{"head_dim": 64, "positions": "rope", "rope_fraction": 1.0, "attn_scale": 0.125, "init_std_o": 0.0, "learning_rate": 0.00193, "lr_mult_down": 3.0, "warmup_steps": 0, "decay_shape": "linear", "batch_tokens": [65536, 131072, 196608], "max_seq_len": 2048, "doc_mask": true}
MLP neurons of a small language model. Each row is named by its layer, matrix (gate and up: input weights) and neuron, and shows model dimensions 512-639. Each number is 200 + 20 x the weight over its row's rms, rounded and kept within 0 to 999. A neuron's up and down rows have the sign that makes its largest values positive.
After each neuron's rows, "fires on" lists the tokens most often at its 100 highest values on Wikipedia text that the model never trained on.

L5.gate1030,179,175,207,220,188,200,209,190,248,220,230,201,237,221,227,231,196,191,180,211,219,202,206,241,197,228,200,166,190,195,198,209,195,203,186,178,204,197,172,224,175,167,231,212,205,226,219,191,204,202,180,167,187,212,216,232,236,193,197,226,165,175,180,189,190,183,171,228,219,195,184,180,183,184,216,231,182,240,191,213,214,219,211,188,217,190,226,183,165,151,165,177,221,227,236,217,199,217,214,176,229,208,191,210,217,195,206,166,225,200,222,226,223,211,185,198,225,221,177,165,202,183,223,215,177,214,189,161
L5.up1030,193,179,243,220,201,203,186,203,169,181,222,220,182,221,179,223,228,204,185,209,227,199,189,213,180,202,196,248,196,214,197,172,184,215,223,198,201,221,215,222,181,215,236,188,228,192,179,203,218,169,199,198,196,201,200,232,195,197,197,206,195,197,180,169,225,248,202,181,173,200,231,213,170,171,197,194,160,186,191,171,178,194,221,202,189,195,220,194,173,163,185,223,194,219,215,204,178,182,199,203,240,197,223,201,234,184,213,221,212,203,202,191,213,226,201,210,200,223,191,218,173,191,209,175,228,215,211,140
fires on: " |", " of", " than", "–"

L6.gate237,200,178,202,159,207,216,214,231,218,206,171,248,179,204,231,233,170,199,200,186,179,211,194,219,202,192,187,187,205,200,187,227,175,213,213,216,212,210,177,170,218,207,160,200,214,228,200,154,210,191,199,187,218,233,200,183,240,224,184,213,216,221,193,224,181,206,197,197,209,175,162,212,212,220,162,216,197,184,203,174,212,165,211,207,188,197,168,160,163,183,193,175,199,207,179,188,176,192,194,207,178,187,206,173,171,174,185,174,201,245,200,223,237,193,189,188,210,215,205,241,200,213,201,180,206,187,222,191
L6.up237,202,183,202,191,185,184,191,183,202,198,212,199,182,194,189,209,208,213,197,241,188,221,199,192,195,208,206,200,213,173,186,175,184,210,183,180,191,198,155,215,207,179,215,220,226,200,191,202,191,215,200,215,212,219,231,242,182,170,212,201,218,201,226,235,182,167,181,231,182,211,191,191,226,206,150,166,213,237,196,219,216,202,172,202,209,165,187,205,181,178,191,208,171,202,205,209,200,178,201,225,213,202,209,198,209,198,209,186,170,215,220,200,201,196,210,199,207,176,189,203,208,189,233,178,212,227,191,246
fires on: " the", " |", " W", " for", " to"

L6.gate1217,221,189,215,209,211,168,204,231,187,190,206,165,198,178,231,232,221,213,204,181,163,197,230,196,208,210,196,180,232,215,211,190,167,199,210,203,217,198,224,195,222,194,213,200,216,204,211,212,219,194,232,197,197,196,168,212,155,180,211,221,231,207,197,184,209,184,194,198,208,191,208,203,195,196,213,181,208,189,184,229,204,174,228,224,187,199,202,157,229,176,241,198,200,205,195,175,214,215,230,197,204,192,194,174,185,200,191,185,174,185,197,192,221,195,228,194,191,200,238,193,209,201,196,173,206,202,223,212
L6.up1217,243,206,169,186,198,186,186,235,209,202,189,191,176,192,206,218,212,251,169,213,192,187,204,221,173,215,202,200,203,208,224,216,197,195,198,181,181,197,216,195,201,229,204,193,199,215,196,217,217,200,206,214,207,231,193,214,208,218,233,192,196,189,188,193,169,235,209,195,206,181,208,219,204,241,204,154,213,192,174,196,163,202,188,209,208,192,196,179,229,228,240,233,193,224,205,205,173,173,216,193,207,231,200,195,192,197,222,202,180,199,168,178,189,207,204,196,184,222,190,189,207,211,203,184,205,188,223,214
fires on: " the", "|", " this", " The", ",", "."

L6.gate74,208,193,166,191,168,167,195,198,192,208,190,189,197,221,243,216,195,195,211,184,136,217,170,196,172,254,185,204,205,211,199,195,185,191,193,213,216,187,169,196,222,176,163,222,215,228,216,203,185,139,188,195,190,205,228,179,228,208,235,210,204,200,222,207,222,232,186,211,171,195,214,202,184,202,174,195,164,198,204,176,188,181,189,181,176,183,174,202,214,204,197,213,198,202,182,196,175,219,213,191,236,207,169,218,196,186,199,207,222,186,230,225,217,185,183,216,211,200,197,190,208,144,208,199,207,206,183,187
L6.up74,229,207,206,167,173,192,210,216,226,176,239,185,181,202,201,208,215,212,217,202,186,212,199,233,193,192,168,177,204,169,194,230,208,212,205,202,218,191,165,176,196,199,200,189,191,201,239,184,181,213,209,253,199,176,176,221,223,179,210,218,203,233,204,207,190,230,188,243,223,201,231,213,194,183,193,231,173,191,192,201,202,183,205,189,226,177,199,221,177,179,174,204,189,219,197,224,180,214,188,157,192,188,180,209,212,197,201,193,186,221,193,182,200,227,208,213,205,209,184,206,202,180,219,218,176,200,165,203
fires on: " or", "-", ").", " and", " \""

L6.gate907,181,171,175,192,222,195,200,190,244,197,171,215,168,205,197,192,187,223,213,190,161,199,194,197,187,188,204,191,210,194,207,201,210,208,185,197,195,221,203,209,204,186,207,211,182,206,175,220,191,211,190,191,200,190,181,197,197,188,208,233,188,200,173,184,191,197,198,194,182,234,181,201,174,210,216,225,209,214,187,214,208,194,202,191,212,186,220,212,209,188,194,201,236,222,223,169,186,232,214,211,206,236,203,192,207,206,178,184,203,204,197,202,213,193,196,189,182,219,226,175,217,210,241,168,196,208,195,209
L6.up907,220,200,185,161,226,215,192,191,225,189,170,221,190,177,206,231,197,177,183,229,165,214,219,199,191,178,191,213,217,235,205,209,198,160,223,210,189,183,193,183,176,209,196,197,210,179,217,170,237,178,216,212,187,202,208,235,213,197,196,179,201,239,180,206,240,187,173,198,168,192,189,196,197,216,209,173,217,190,198,183,184,223,210,215,216,183,230,197,226,205,200,225,213,233,176,215,179,228,201,204,198,192,224,226,185,212,198,231,149,240,227,197,185,145,212,206,171,237,175,197,187,180,206,229,195,210,253,201
fires on: " J", ",", " year"

L6.gate542,212,193,221,212,212,190,169,185,202,207,212,185,174,182,204,191,157,170,205,199,177,203,169,229,210,158,190,222,172,197,204,180,185,188,231,218,222,184,172,236,167,205,225,175,205,193,174,164,240,237,202,202,230,225,217,189,229,201,203,216,181,160,184,208,200,196,197,212,206,195,221,230,181,175,220,195,220,201,188,194,190,217,191,153,226,192,198,211,206,174,185,201,204,200,194,201,232,220,217,242,230,234,144,216,224,195,165,199,185,202,205,185,221,220,203,206,197,208,221,164,190,208,233,206,159,188,218,172
L6.up542,220,189,172,187,183,149,205,235,212,203,182,159,185,159,206,181,205,205,194,196,186,174,197,151,177,202,202,159,219,213,215,205,241,195,211,216,172,163,218,226,155,192,219,226,189,217,200,212,176,197,177,228,199,138,208,210,224,233,211,195,232,189,207,216,203,203,209,204,200,226,167,202,196,218,217,189,202,175,203,190,213,200,176,213,197,220,214,179,206,177,233,226,192,188,248,216,196,204,198,219,205,209,169,214,188,224,193,236,179,224,244,175,208,208,216,165,194,249,211,201,168,202,194,221,204,207,226,216
fires on: " and", ",", " won"

L6.gate635,189,211,158,205,188,202,165,176,214,204,201,195,200,191,199,218,192,160,217,222,196,217,194,229,193,249,212,196,205,213,214,199,211,171,210,199,191,230,168,186,177,164,200,145,204,207,211,189,187,213,181,181,218,155,220,219,165,181,191,192,161,241,189,177,217,180,191,218,227,258,192,211,152,191,190,208,194,214,187,219,212,215,186,193,184,213,194,206,186,188,225,239,200,234,202,193,190,170,233,186,205,183,203,211,192,198,218,214,205,172,202,195,209,186,209,203,187,205,224,235,189,159,214,192,179,199,197,196
L6.up635,181,232,192,201,212,220,169,205,194,179,206,187,188,215,211,192,198,188,193,218,229,218,183,188,221,191,243,212,160,211,187,237,193,243,221,202,170,201,173,203,225,173,208,212,212,192,182,220,160,187,210,169,202,196,189,239,195,223,215,200,187,182,189,194,220,192,157,198,239,205,182,192,223,163,188,205,202,184,196,218,209,167,194,215,203,158,173,207,204,174,185,178,205,204,210,231,133,198,224,198,162,223,210,186,225,226,237,200,222,208,199,200,215,216,202,233,198,211,184,220,210,192,201,224,215,215,227,230
fires on: " to", "15", "ü", " 15", "g", "–"

L5.gate364,180,221,207,192,168,163,197,190,231,215,181,188,182,222,218,208,214,213,210,184,208,221,189,215,212,213,207,195,191,219,191,182,193,224,189,212,179,210,211,197,203,195,216,177,195,180,194,166,192,189,186,219,195,183,208,151,188,211,206,228,189,223,187,221,170,200,206,190,191,215,182,213,218,230,156,211,172,206,203,219,233,211,194,210,229,204,171,220,205,190,172,208,215,206,233,198,227,209,192,263,212,186,204,198,205,214,202,236,242,177,228,232,193,203,173,192,187,168,196,202,184,237,220,202,182,190,220,197
L5.up364,199,209,166,197,232,145,198,183,171,182,210,190,206,201,182,203,196,185,190,197,217,190,175,167,203,178,194,173,199,188,176,196,151,184,202,200,214,177,206,198,173,205,201,172,181,198,188,176,235,167,201,236,159,197,197,214,191,221,209,182,189,224,197,197,195,215,214,186,156,199,207,193,218,193,224,193,176,212,236,208,171,227,197,195,199,191,220,191,188,197,199,212,179,202,200,191,183,221,201,191,204,242,215,218,187,175,226,211,237,214,206,205,194,219,213,201,222,234,190,154,178,186,215,209,196,202,209,229
fires on: ",", "–", " led", " and"

L6.gate395,221,184,212,189,226,184,186,219,219,191,138,184,191,185,226,208,216,261,167,204,192,195,201,234,212,205,201,224,196,197,217,217,174,167,194,173,208,188,170,169,195,241,204,178,215,179,151,195,171,201,171,190,200,182,169,204,195,184,199,259,202,202,198,226,197,216,179,238,203,234,215,210,188,187,199,201,164,184,191,204,216,197,208,217,208,156,190,219,217,166,177,187,222,184,203,172,191,207,199,237,192,222,202,176,206,204,198,201,190,200,221,210,196,206,225,184,224,204,181,166,255,212,195,200,226,159,222,210
L6.up395,208,201,201,175,218,196,241,177,214,152,181,180,213,202,204,179,176,175,181,214,227,178,189,198,207,189,157,190,189,188,194,199,216,181,183,187,218,227,193,175,234,161,240,197,194,205,215,180,223,210,165,218,188,227,199,247,221,209,233,217,194,207,206,228,230,222,180,195,167,181,173,222,236,191,200,208,245,221,203,179,172,185,221,170,203,220,191,208,207,163,200,210,216,218,205,193,213,188,195,181,207,208,174,187,194,196,216,168,202,226,183,183,154,195,189,185,190,215,187,200,210,209,218,217,191,202,191,169
fires on: ",", " and", " before", " after", " band"

L6.gate1452,195,228,180,207,207,201,188,202,219,180,179,209,189,198,204,178,224,184,214,229,130,215,212,194,206,224,184,236,179,190,176,170,229,159,214,208,193,183,209,195,194,211,182,171,208,176,170,209,154,221,188,206,199,166,167,216,199,218,189,203,194,184,190,205,210,200,234,212,204,196,165,198,171,244,221,203,186,213,168,196,234,170,184,186,189,219,228,170,219,203,237,211,218,174,213,234,188,200,195,202,181,214,189,182,202,217,209,188,240,204,197,215,197,215,220,192,189,199,191,180,212,225,210,169,181,214,154,225
L6.up1452,221,229,199,213,213,207,222,186,177,167,175,184,185,173,185,189,175,218,203,220,178,206,213,184,192,203,193,197,199,206,207,198,180,202,215,231,196,204,206,200,194,188,220,208,196,201,193,166,226,173,199,215,211,180,210,195,181,238,183,174,186,184,195,192,164,183,199,198,182,202,185,204,193,198,219,224,203,213,184,173,187,207,245,173,178,178,191,183,188,208,232,190,185,208,192,169,212,189,212,184,212,209,180,173,198,169,192,249,220,192,243,215,177,206,206,209,205,193,167,224,200,203,202,194,196,199,218,199
fires on: ",", "”,", "\",", " ("

L6.gate1177,192,222,162,209,161,205,209,194,202,205,211,220,206,192,213,221,199,204,193,191,173,204,221,206,174,214,175,196,206,195,212,200,200,198,238,189,210,210,224,204,208,203,229,214,175,185,218,182,182,231,190,197,212,227,183,200,217,212,195,214,193,200,210,204,233,200,214,236,220,215,246,234,201,157,203,215,207,189,187,219,195,198,198,205,182,172,199,214,204,174,172,171,224,200,184,186,193,225,233,203,197,151,216,177,174,197,163,201,215,198,200,223,231,219,223,213,227,207,206,207,259,174,180,197,228,214,192,213
L6.up1177,225,196,183,180,189,187,236,203,214,181,215,183,224,198,201,201,177,226,177,178,203,160,185,230,203,220,200,179,154,209,215,234,214,207,217,198,182,190,185,183,174,193,209,199,193,191,210,214,228,184,229,194,199,187,168,195,205,169,202,186,181,209,250,229,228,188,192,205,191,184,197,237,178,197,195,213,234,228,178,219,200,209,210,202,170,210,230,212,187,175,187,199,189,239,218,208,204,201,189,192,215,177,193,211,217,196,198,191,204,219,206,175,249,201,203,166,210,228,203,197,195,205,243,221,189,200,179,195
fires on: "-", " that", " of", " who", " \""

L6.gate823,207,192,202,176,164,201,182,163,175,207,187,230,168,219,204,227,186,192,198,215,228,177,179,215,184,222,213,199,186,216,160,193,216,188,187,179,198,194,196,211,186,206,196,217,182,216,236,170,207,160,188,233,259,209,238,237,241,165,183,205,212,220,208,199,209,173,189,217,217,198,192,205,201,241,220,176,190,225,225,203,207,192,150,183,164,207,211,196,138,184,219,183,202,205,185,202,219,206,200,224,203,194,217,222,178,172,218,162,217,226,208,220,186,189,212,190,222,204,174,199,207,212,235,229,208,191,222,176
L6.up823,177,194,228,233,238,176,235,188,194,190,219,203,197,206,168,218,204,200,206,185,215,233,176,205,201,208,237,181,225,215,199,189,178,213,237,219,187,169,191,211,211,212,172,202,224,204,186,207,201,217,248,223,200,218,215,217,203,229,179,259,194,166,222,167,229,173,184,206,228,215,171,174,225,173,207,212,165,190,211,224,201,150,209,189,200,173,202,210,229,173,182,178,191,214,216,185,172,251,227,192,166,168,240,146,223,177,228,189,203,190,186,199,202,219,199,206,203,193,167,229,202,178,232,187,202,229,216,239
fires on: "–", "-", " |", " to"